MLP neurons of a small language model. Each row is named by its layer, matrix (up: input weights) and neuron, and shows model dimensions 0-255. Each number is 128 + 32 x the weight over its row's rms, rounded and kept within 0 to 255. Numbers have three digits each.
Before each neuron's rows, "fires after" lists the tokens most often just before its 100 highest values on Wikipedia text that the model never trained on.

fires after: "–", " the", "20", "0"
L5.up931:118085116166101139097164126117160123110168113088144089171177137148131081100099103192150090185152151128139142125112173106117116135138162128071107121122068163101066121110141136079129063187169109029150100172133126083111090109143143130140132167157130151117068129104153140081110096151153150116120192175164165162177114126114172075105106190155201068121092100121170144101151130142139080139183158094124135089118184121141098168093173099115159146170094145077193129095137145091051106172161155172156163140142089098109014118112159114130092129155084117125142147078156139128089142088145120115160140115135080131093123130116102194108105150114134138118177134090134148103159101132103127125172123105136194070186131174147147177137145084155122175130128125109094103098159161101109100125126085

fires after: "\n", " N", " |", " n", " l"
L5.up572:174143148129070120107124144106173141139139135160124118123186103113216150130142133134135160104185117127119074073108062128091154092150190102147105187154068134095055154124132111147119094088067145106092125094104121162124156135111152116156094135140111130062124170115165131105083071098130138143121181129114152146141186152133198109154058209107111138099160094106073193126078109124121138186077154095116129124127133082109103177194118126095173208123135143162130203129088141163101113126124134166128094120177102142189108138120135129075117084130115091090130147113143185120095178122137163143167105124117074108141094098126114092126140136089142135118139202114074125130109052129151109143181147095135100127187133116086118151148131123132086165158176101101111168119097132055176155158122079

fires after: " D", " M", " first", " m", " F", " G"
L5.up677:137146089171030103154162102094119138183070086158163086185106161110106097146118167104141120115183122109070116097128115142140148142098131053086121162113096078132152109129100138153125087199168100126122122147127168125084131085116095108135149058164070133088156125080137124134093165110152076159103197140144140118123132127157082111168147122221102108128111143099165148139138088117121095137154146092148103160077111135146098192126154105111161126127168154106152149133112108187103063194151130128042111101111075092132142166136108103134084089177128138084115180166155129203116127084090127188121106115152144131142134130131126135135092081114127152161139218105168191118147129094141112126093118173141186138146128087118157142115165174092160139159077151168108221118127139108103109102104131

fires after: " c", " re", " per", "v", "ic", " ad"
L5.up529:150070164093106147154122144140158168070131073102121125114151170147132127221169165087132118087160152129113160133130091191115133145092097145125112143143051182130147127129088156110112134137190122116138156124176166095101155183047135095170102123139146143087171102115123103066140147091166088086118115080112089186147078166147150095084133138116124144139099164110073157156151101067178113214107140108100163146139177166111127123076085113134159114169169133142194131125145127111118116112107096120120080098116129149061154150108101134111116063117084064166045142111150130147133119152095127131092119131234122133124121158096142113122107078166158187127126072131176179146163146076155142104111101167106073098119165147154155133095124225120104156122125130102108137126090133125168105111131130

fires after: " H", " h", "z", "H", "hen", "h"
L5.up778:152169175091125139156116102067127134139144041101125099179185121159193150133076113106069145185167070119067117160098176129125143086154126150156140108061052100083146142143139123044101136131164132129159103171130128062144148148151069128126174124093115138172082193157172101133103112102158060100132135105158147085084129151114130139167027126198175171099102123109147172139083136125137166101095095109143169161114147111113123132117117173150108101150104111073139103131116110126089087097130081145129120157116129149148148141138140113178163140187080116099138102111132133140142147077145071094130118184105144132159142141131113126135166171116117129103154100109125148087110119069152150106092106157208150080203168091099135126081093113159164102135166100134119134152089097152165135152146055

fires after: "v", "r", "at", "er", "ant", "ed"
L5.up829:168107120205111110141214135109140135111134143122101128105171174088147124152144152101111106125080093148095125102107135130157131153111164108123145129162135071147117099140124160124121143165104217105143146140123078096124165060143133130097171166159110113179132118069193160088106073098133085056155165067122106107080128126169110097130103140143097096156160093154068153181135105158141102158134090132067123088136105104110129153179133145098165085181109161167115176119162153057085118115152166159085142101105155158129157165144177205150095064193123102174099115183111159110115162128145103146105120150156079084146092118087155182134085125110079160150147120179149141159163125097173077142093105175162088136114137137149108176132142128189124114121062106067107163136126085155136080083117168

fires after: " E", " e", " he", "he", "e", "ou"
L5.up794:106045189129117146155160062068128138174064117156093191164128176124145149080062064091153151131108097067090117096065150114125152125104112150137115179162123144114117126128122149150147142137129113142139105172099114123109147064107165098110132105143106203161066159143094182126127102115152074132163104068071101153102128162160120131111138091153081114130133117118100144170153150139087104122132128121143137049135097130142130173124118163123127095134181096157124184137095155133103108088111185127140099135113082129157090120095086180101135139083155089192136142109096109121110172128134090110131150142153100228161136141152156122139147137143158082119110130118157183083097137128133143127068160214179133081195147119171186157125087087136109075125154134147108125150195179130187067149112135

fires after: "th", " h", " m", "h", "ous"
L5.up112:076139197165138035162107068123095147151145109144098138099139152138101154119137087167102123130139115139155172124139100158164121063190173099155147152123095121102136103099105133149092096167152108120139087168157152058133144126102109116073173114151124138181161126127072092084142124128193040110119163120131155161132123171146106147101102154173111096092186122093084145156206208129121165137122152114175072103103145103133090131161142117107125111133155121126142080123153119122054016094165108094144113167135101093150162115108150114139150125124194149090128116155149059071152134199126123156072148109112144145106094104130139156160122158106137130124095135150122213179109133104116156115105120194116137064102150112119125138174132061055165133116094171175129109121104115107129147113109080

fires after: " be", " For", "ill", " —", " do", "ote"
L5.up609:182125125135120158111145126119123138099129110144117117119154184124091116089128155137148079188154062075147211076142140194195175169071189097112185112101159129109165139147143124170121100114110078142107091117089149113118139102111116112081110081153114139093070196153175155101124110127114091130103125150127096168174107078130145084128119137176133088170162126106174152131195193175104122131100057082150133117134142122153122106096161127082102132106144072186172102085152175163171064141140129121096136115131146142092104136090150083120129135160131110124156124091148090127079155136149123125146123087108146174137126078137160130123108150081185161084127127095145165164133141100144094180059152107157129072110144198099135184079080090077213147145171119146107179168087117142117087108097101

fires after: " c", "ind", " ind", "-", " ac", "es"
L5.up478:125132135045139043175105112112090138105091076099131134104058145197133128114153077099112157134147079148128130124128127174169139110149153135094140134183126073133155129129100159150139068112140177183162174152186178146136163139150117166137216153157151134134050184147121096100128122150125122105073127137130132116116045175116107075109136149157147121132108123173086119112129112158039149120130068082093122079136175115113119135139186080081127144141141137116135140073167143085120123147219111094178187158084103132098113117164152171171114097125089120164135134144167146118133157114165134127132136079116173062128125100096093158077102164125176209089153110143122153102075072117163148153107120138129092128126156133136140134123173108140157092122179104161105098106159123116190088155165146

fires after: " be", " he", " Sm", " He", "o", " ch"
L5.up473:123126132130161087140171091063179145138111198160129133159103127095136141124156123069161137143146156056086151140133151165157172091115094115085187109083095146153077108123145093122142113136063146096128109178176171083097124089081103136091115187165166134106145106171131132154072118140136095171118101068143135096130166093118182094136156109169144127136123090127057193172183113112124096152131151100156098133120106070146132205110168122122117134110101087131132145116115102131172105154205153132172098129093107104112119173133125048149114150087134141088146200161084095159072111101160135159148150109128059136117103097127102154117089087105172099101133156169101149121126160135101161157103188147159154135165166170119129099114186052175141093074137115125102190134136139147084152109051097

fires after: " \"", "\"", "|", ":"
L5.up394:073143094136132123116120151124093151095072119071138181129151132112097141108182191128165190093148090136115072135162149112159144124090143126099188129157093126070145102146096108133121119124152062159182141105110106135155137129058148095130139152146101109074069091097159131142121204159134093155082176064137126103140139163139145179141137163098099145123120106101128140056151087113145150178113103133141183122104124119149152080128143097119134130094151155081138084141109138144128112186163072149162107168135202173172111152137105166055172094155069084090136129131118127085134190121117068140167080100161116155128108124106102098163168090038107164156168092191118124147124164113149091141122121149151155101156175136139208160093155094099138125083108128131142123076075189059105098145122154

fires after: " c", "5", " m", "00", "4"
L5.up864:098128149050148127121112132076072097115152089125123165103133176136139117095155122118155104142193163101099128106157097164122113136072143104084157112157054110163103162108097140180151137152043091108132140162123138105148132143113106146184111132133142106110132097138150123075133131216212102155148105121163091149090097162136135127072158110136131125177142069087153122124123124115093122140154111131132149119126109113067071138125154096147164111127149114119181192137121075108140049153142086127144103153121134169141183152187078148123172139106076113152120140143107144125122137104154119190057191142199128076171142106084140179112124200138084123096064118158129118142132164115108128072103113197114099084158145133118235177084141143163158097129196118164160119111169109077156129129115127

fires after: " T", " Fl", " For", " t", " Ar"
L5.up849:127140127102042093139168152121077106161152136134162170150109152176158114103168083155153137116152153102107115058150123194096139109117161152062123102099113094153129198103110119078172139154165126168129211137126092093124150064112175076085087117166168099119132131123199129169139114135145105141181135067112223113108163132107095104074099122158153090085118178167104174150105117175134167135117147140069123143087138082118104165120143105085149122119109100063166110122116098181063112173175093117124100138145140136133103092096162088149113121126058059108138118162122138115169135106134146188155147103166091104080142114139152136133143103131106135115136135145104173145151146089200122200133107113108115174105095152086122129130151137118198093060147075138152137115045118103127155111110110

fires after: "\n", "ed", "ing", "ated", "s", "es"
L5.up820:164140095140053069134141134113106157107178116110132123115103170105128078107168073139122124042173102100123135133101097134137154143108135170104089112126093108136145167206087110108121124140128162088163108105116123105155135147141172148145086099196125104138054071119125022134121183112087121103127160143158155164101137149129115095119143173116165149107169088173120132114147167151101143188193083074124117112131097157191147158133160089092141150113129135127167182121148155131146116162099159119158089133115086115087092089133170157144189153125094180140139123118135059142090122137097125127116050124135126149104153099097132137112123120159113153084189143094137226139106077113124157109118174117114144076155139136201123175109158079127232164158148108163068190079141119113096154138132129

fires after: " f", " m", " t", " s", "r", " n"
L5.up423:178106195098147104103079093144168124147056136144175173104116142158171108102144173132121071134201159100081101131162163141104180144072164147121209063045071105152168099101118110154110120124087070101162186135113109126087197153145133136186077165134103121157105139116145114059102106097180034124173159177098143101133150174199073129113111134157144124141159121123076117080134162128147148125139141107151114166131105100093159116140163140111109130088098086134107101093089081137087150110167123179070111168129147143113116100134090091120105122144153148146103125109142135175137146157164093168126122067144101098110140106118120121073139125133106148101148134098157181146129146132196108175105152205103180163152079158122134148081148132153148114106134134153159057109153106086123153160146117

fires after: " |", ";", " Sp"
L5.up599:115137126189153133150092116114140183106130095087185175116125148131183133110121143153115113145188165150084127118128183116133126100069109107132161124182122132085111158140081149154130074109130125137107098144116093150139126079106114143144112157120083129117059117137085073176154160091157095111106181088129064150115164093114189160158080133072126136127171102188083188104119063071153108127132151114185151162087089150132154127124142141128156149200137084062125145116051131109129111151135108090122143103106129153181111149155058191117148103108102053188137194111137134142168158112160099180166105104138148149138151099142119129098146134040096147249136122138136125147132122083180138112127059142124199125141140149162160109122143103149137148162119108120088101073109182132094118120163135

fires after: " E", "e", " Mo", "r", "E", " Me"
L5.up121:134094114091129073118078107118088102116171111117058183107060172160136125158070136191151102129126149111090157124121192107153164100127149126095118175128068133110084157149172121126151117219134121093197186114176158179152153166182171043080114157102134120132086181111077099120121107095083143124116162077109124155138164141130134120056064080184149114148102121150060115106138159131097144156113086114195084115175153157175173135154098089115169137108104090149138120138137118173149133120157152143133129127113100125102100151076153169112132059138108145124189078154091134122130115116146154154110158166117101143118220139161095097097100151101165190126135092084145133124135147110162097157111126164124121113153103164111176129099143105112151114101099069204136130147167112133123148063118151

fires after: " B", " b", " so", "b", "op", "ir"
L5.up858:174167119154156125078100137114103104111114132100191164141120136131112112180146053111097163189155152112083145106042124128091131129112160121170115141139103091116053085140080128060119104125129099125075153129134184146159158113136108138095063143116118131097094083120134161091154200085076117146093073130136119114123112130173119117150125186099158119166160109115069075167107133122109162198092117073098083122123172171065166154124114114144176161156103131091145139089112095065116067155111088165125124132113110133179158129115094126175168156132138091116154112128092151159120172161157093123146135112148109168104154158181144133126100087157128111160094173142177171142173092084160147113125175167165074096165183229142127162128128121072123101098181153117169117077119159110191152122137140

fires after: "r", " cl", " m", " R", " d", "yn"
L5.up765:141109214080125109134156062106128146137097158122106085123148124142068138139025123108109125173136113154147121092103092138098120171160175155135131209086121100051148164081079125086145117145155103188122143148131074109115167119092155124142136130165144112172107155134079127100083143144126070136171128106179142111078149143115079120087105155098119070159085145161054118108159137121125148163162128138144139126128129063131158188146145152129146121140170181168124110116141157067129129111154137159179098101066099146097122131144186108093180145136136135161114149190144192134159140135137101136091144107186156107132135072115128160123096115205142152205131147162119106044099109059165110106163110186152144089165154149141098088103156113139128103075123200118113083128091112139140116172096104

fires after: "-", " T", " S"
L5.up689:103142138099119101114088130126118126132102116136130120142133177143132105103069131135107086099157147080149077142122102112174173099163135172162141132134152120165128157109125129114099080132165092157159213103148091125127150124165149114113112140203123114185132093184147044115095080092123081105105112131145095086090165159132140117163131155086178095167098126070102147146090119151149171130111134128153113147129130113151142200174160125085103178121148101115107104199174105158077078116115119163119090145139109114067124098144156133114145124100108122136191131175170120076142118135143111167129103145131157112113228131046167180114165162031158160099084095111107196138146105112167178135138154135124174118127177114160167061086102134112155054141161048151080121101128135165108159173096182

fires after: " sup", " Pro", " Sup", " A", " Ex", " a"
L5.up500:078123110155159024124129124103120172150121116081091143141112175143169084136123136120116127140094161113086084123104169159115198127097130100097081187169103126106219124152108169129108103108088075186141126168207091111123080101157164092128111156148104124200083159166122101146144095112188113130144165081163114117163146153115169139094121120162121056156135146129118085110123124148122120079076142096073120117201149173091059132118136106073155114142198091102103141101080143178152134122076145182181106133138088096112097176144101145190095161092142111147117131128160130154120110123143169120110111144126174160172142119084115123078154167080109166092145131097162102125125120108103150127115132148131127113186109152093161089061102116139144148149165167182055150089135118174172146172099099

fires after: " in", " h", " In", "on", " int", "i"
L5.up4:145102101119066171126147102089156076089125102088119154139111154139184109085157216130141155118124082164136104145136137156108108131091140100135186129105133121148157170136142106098122156115149123100143158161145105098206154134176132078118119076125094119145161121164107097100095147109139095132130129133082139048104092146120144091102080109216178152104119141112136149214064189123116141220136114126147138131143068132135166165143151145083132140175193139157179086113081175132152065081156108153151181143125047103131121116141094116116153125136141085141131151068145141103131139121132136146074160200121133132158124136136142110102146177115189170149121157138154128100108121089093118151123129149056146089175121128098141147107135087064156087101199127124140105132075101196140116104038166

fires after: ".", " to", " re", " be"
L5.up257:130136160096109076140091153142139119105092113139116128090157131141157104164142139168066178076124122158154104123117183098183163137092107094089108159141052176155185191138079140153169126119130211095106051096138102153134114080141113146113082133156123202091105109128130102144079145087189073176127179126146105084167138149134120103126152149176128127169140094114115125141088127170091074127143112126124160118179094128143158167126131100137138149152132103115122126162137165099087065139116134071155082109121106134108161124150077154127142133099059178136146114095150108164132107143154070167102147097127119169153113120091147125059069140103153156150123166092179200033179123139083078175102057159164111117140143114154183104120126108147193132130115122114116131064167186130157097179102134

fires after: "-", "et", "it", "ent"
L5.up162:138102151074134071102100092112131114103091121102104169151168219168177171138133117182087097195169152110144131126128138131128128138116137141093166161176110151151143154127129139146109154116202146052150157091155065113171129103127095139115139147094102095140076160188087066084096078142175161149142173140107140174128139117194126116117094113131150101112121141129107120126151095184148163164106132132123189113217123107103131094155164094099109121143143147135170198168074105097111137128171122156069138099168150120179156129079111157041104104135095092109146212119117111109129091099123118109071076150156121127120145158120142155072156157118129176115118103091137142102166104114097156156072080131151160100208138214092136085139088125116126091128149140161132104132146128099110131096133044

fires after: "oc", " Sy", "c", "ec", " c", "ic"
L5.up171:176107128078100126139097118104144166101086155159123112102108185127105118204117124134120163145195060103168128086107113130133124184152136116118143115137098129123152155177146134108138106098154134100135120113106111159110165115113130096138095122159167187061142086114087125104137213135144049118084115094135179123113115131128151103077142170169185153136112138196065132114143135124181155170046088090133172161154182044128120091097115084109191100181127098118143127126107102129134148128151148136126143050143102102155093177139141225147111120095111140159102115116126138168103129090131124059137148051121159130104140159134165151081130126090094104135072150066134166165114103118128122115128123143117181107118175120189163140068139179105141078153122144135133131049170116087181176106160096

fires after: "qu", " P", " p", "P"
L5.up845:127088105140140121133148112088147148131031115127170125180156109182150120115122120059147130161145150111116147132107090146176169128106114137095112173137119112131131129174145094153129119178132131022161171134138175073122084148115175178163143187144107099185128153126126137094130142116167102129116167082105161099123120184134105118128121225150138062214127099132076126173095162155086093090089131092172118159175106122120099134132106120076186156181178095156094127140086169124160170123130137204149081094153094149140113127103211124111076124107146122160116145167123129143092108093148114103082103167189067109163066139141147153132072067123120154110132094148088109095124121144178172175170109100096089157105115134093150106129139120167129188113118074176098134148088082113139118120140135

fires after: "-", " P", "i", "at", " to", "P"
L5.up902:134132139120181165175125113086088082141091152115171138093160167183137152122085161069116100159121150114154143135071188114145198105105137112156128169099088123109134115119131103156118109174098127191146107133138098134100122122158169152076131147071154112151111099123098077125106110147193136149106123089093152078141072128131103034152133131096157116111181131059093162118167113159130129107133134113171175126134116083070139092137111085138209082149123103128119106143191110082179127154117143161138135101140132203078165153093107153147090068149053155146172172157148114145144114100095097125090081104151106065113137102127180126139080142130163125138146114147036118148175081107154093118150152161156184094200139166164134128101104106147169086092166078165127144124109091125164062155093124

fires after: " B", ".", "A", " Th", " L", " R"
L5.up594:116132140118163124083135155086112132093090128116129089105105159127113094108190122119121177160135163146083110145125093144165101128172129105070140090126063179089096179116122094159075132216140092127144173152185132160123075128084126176101126137125151135160100175113062110144101161135159109159145154141105161126176130139112191069161078109107103123166095040148083152146122097129114061142163109117168074159100111140173101139113057142114134120140080136175113104098139089130112099208103114145128128158084183066158052119078152093071159144130163146093122136177127123159105105186152165116111173104108133146173103121096102152107097152123126112151162128136092183077134165125139148124136137216133199123155165180131133149129118149153212162148154134130146099165149171134070089101116125

fires after: "m", "f", " B", "}", " m"
L5.up759:099134161146109083104138079100133124160105154132152169100132127057179106146108114077117114149192152141153137167207073136092178096133173130119094101118085144110144120143148105129134152145151122084158105165105084108138124170133131097139154131102116164137181165112081097072148085136241165131113124096106149159090076118123086140143083129111119093126093099129074135158108123127161141131103123092111121164112073107170048136098116122103106153158101099148123098099093094096173061176093095132123091129110126113140159119122142084164163147118106116101092186174103171158158185096173087161112142123157056135171119209133099168106120129157102115137122174142118187119086146066150115078049139154101185118157140196122149132166130118187170113160094145113181155121063186136144146179122132

fires after: "-", " (", " \"", "im", "in", "==="
L5.up727:104142105112104129151096109089122091029137151079131140111184181170110122115178143200093155137125143116132189151113144173079145086154151120140152177166094103112126137066131102186122105136145152112190097171109133127106138185136156177102078129113102132132105124108134100159130114151123148116102161084224187166098087104154119070165061132128108098119096197115139123116086114162111092153176104127165139061170115159131137113147179101111107137155160139107137114159126123143127137149117131192123094111156111135146087164135129135119124062156176168143182185096162087109126177125120068183152169083140119137117213131178126111099126128146199144169170085187147109088157188108131130120063133110132132118121155162119120113105113131115172127154149067157148060085058130097085097127125120

fires after: "u", " M", ":", " qu", " Q", "P"
L5.up327:133065153140138157113137113083115136146134142092118134107094134150186135083133120104113142093152149119103123135143148122097184155127128130072152100122092086124128074123124122086117140164098121102179132221131106147122160160143116090140097122111120120124053139095083131088125084133138153157115157054112124097118143134111089075187141159155141113150113141076129115130134132148147093147081177140125063140166142159107155079098110093145141166160069140115151097150138152111162108104177116121145151084054104154172148183121118125181100169038086108128196101113102138144116117078128107096150139170100049106162177176111145122153124114157157150153092129112081120107200125171114101044112150113080170157179127151080135107137170125157122102063164176206162127150100205183168126189065142

fires after: "9", ",", "6", "8", "0"
L5.up170:078131123137076133101127076039126135109128139114118080125119117117151106096097086105150158078098141132160145112096131112148146060131117162110128090092114102122180080132119111138120122180152117060090131110096154142176108146153119157101126151144109097130051146136167123143128087089120117152166168103197137143138138116150147125133103128126151124141137092070139151141194111195155102115088158121128186157151167153092127081160175136062138144140121143151240131088102143060098016120134123136092144154140102073121139155134135134129202128123119124101163134128103163194076147087154135171079118133119141077216187114114115170097111110110140119124123104161141179151193099164203140102178101138118162095199154137101138182161178095142152144109103100148130089140120151126124142099053145

fires after: "A", " B", " R", " b", " S"
L5.up505:162127175115124112116136147047123146154084092132127160085091149129094093124113118181130189162110126167136089177160198116095120096121110178094074074142111109114140082163133115078104124156066065134143165135111138149105137071093096144112147139155159137152107109131117179135115125111153116131125087163098063122066124160128085145108083175132117127188115117138097166148093095121092114129126148093116216106141151154136185173059120137129106162136134113140119140134100109130139165131166155123114132174092195119155182118099104099115148148152121130094072083192150093108138155176073114183086085146188124137081154144092087183107131134140105106133123176199144107120116036104128149112154089157188193092151204154116140125106082084136132150100095122138175172082161125096178102184128122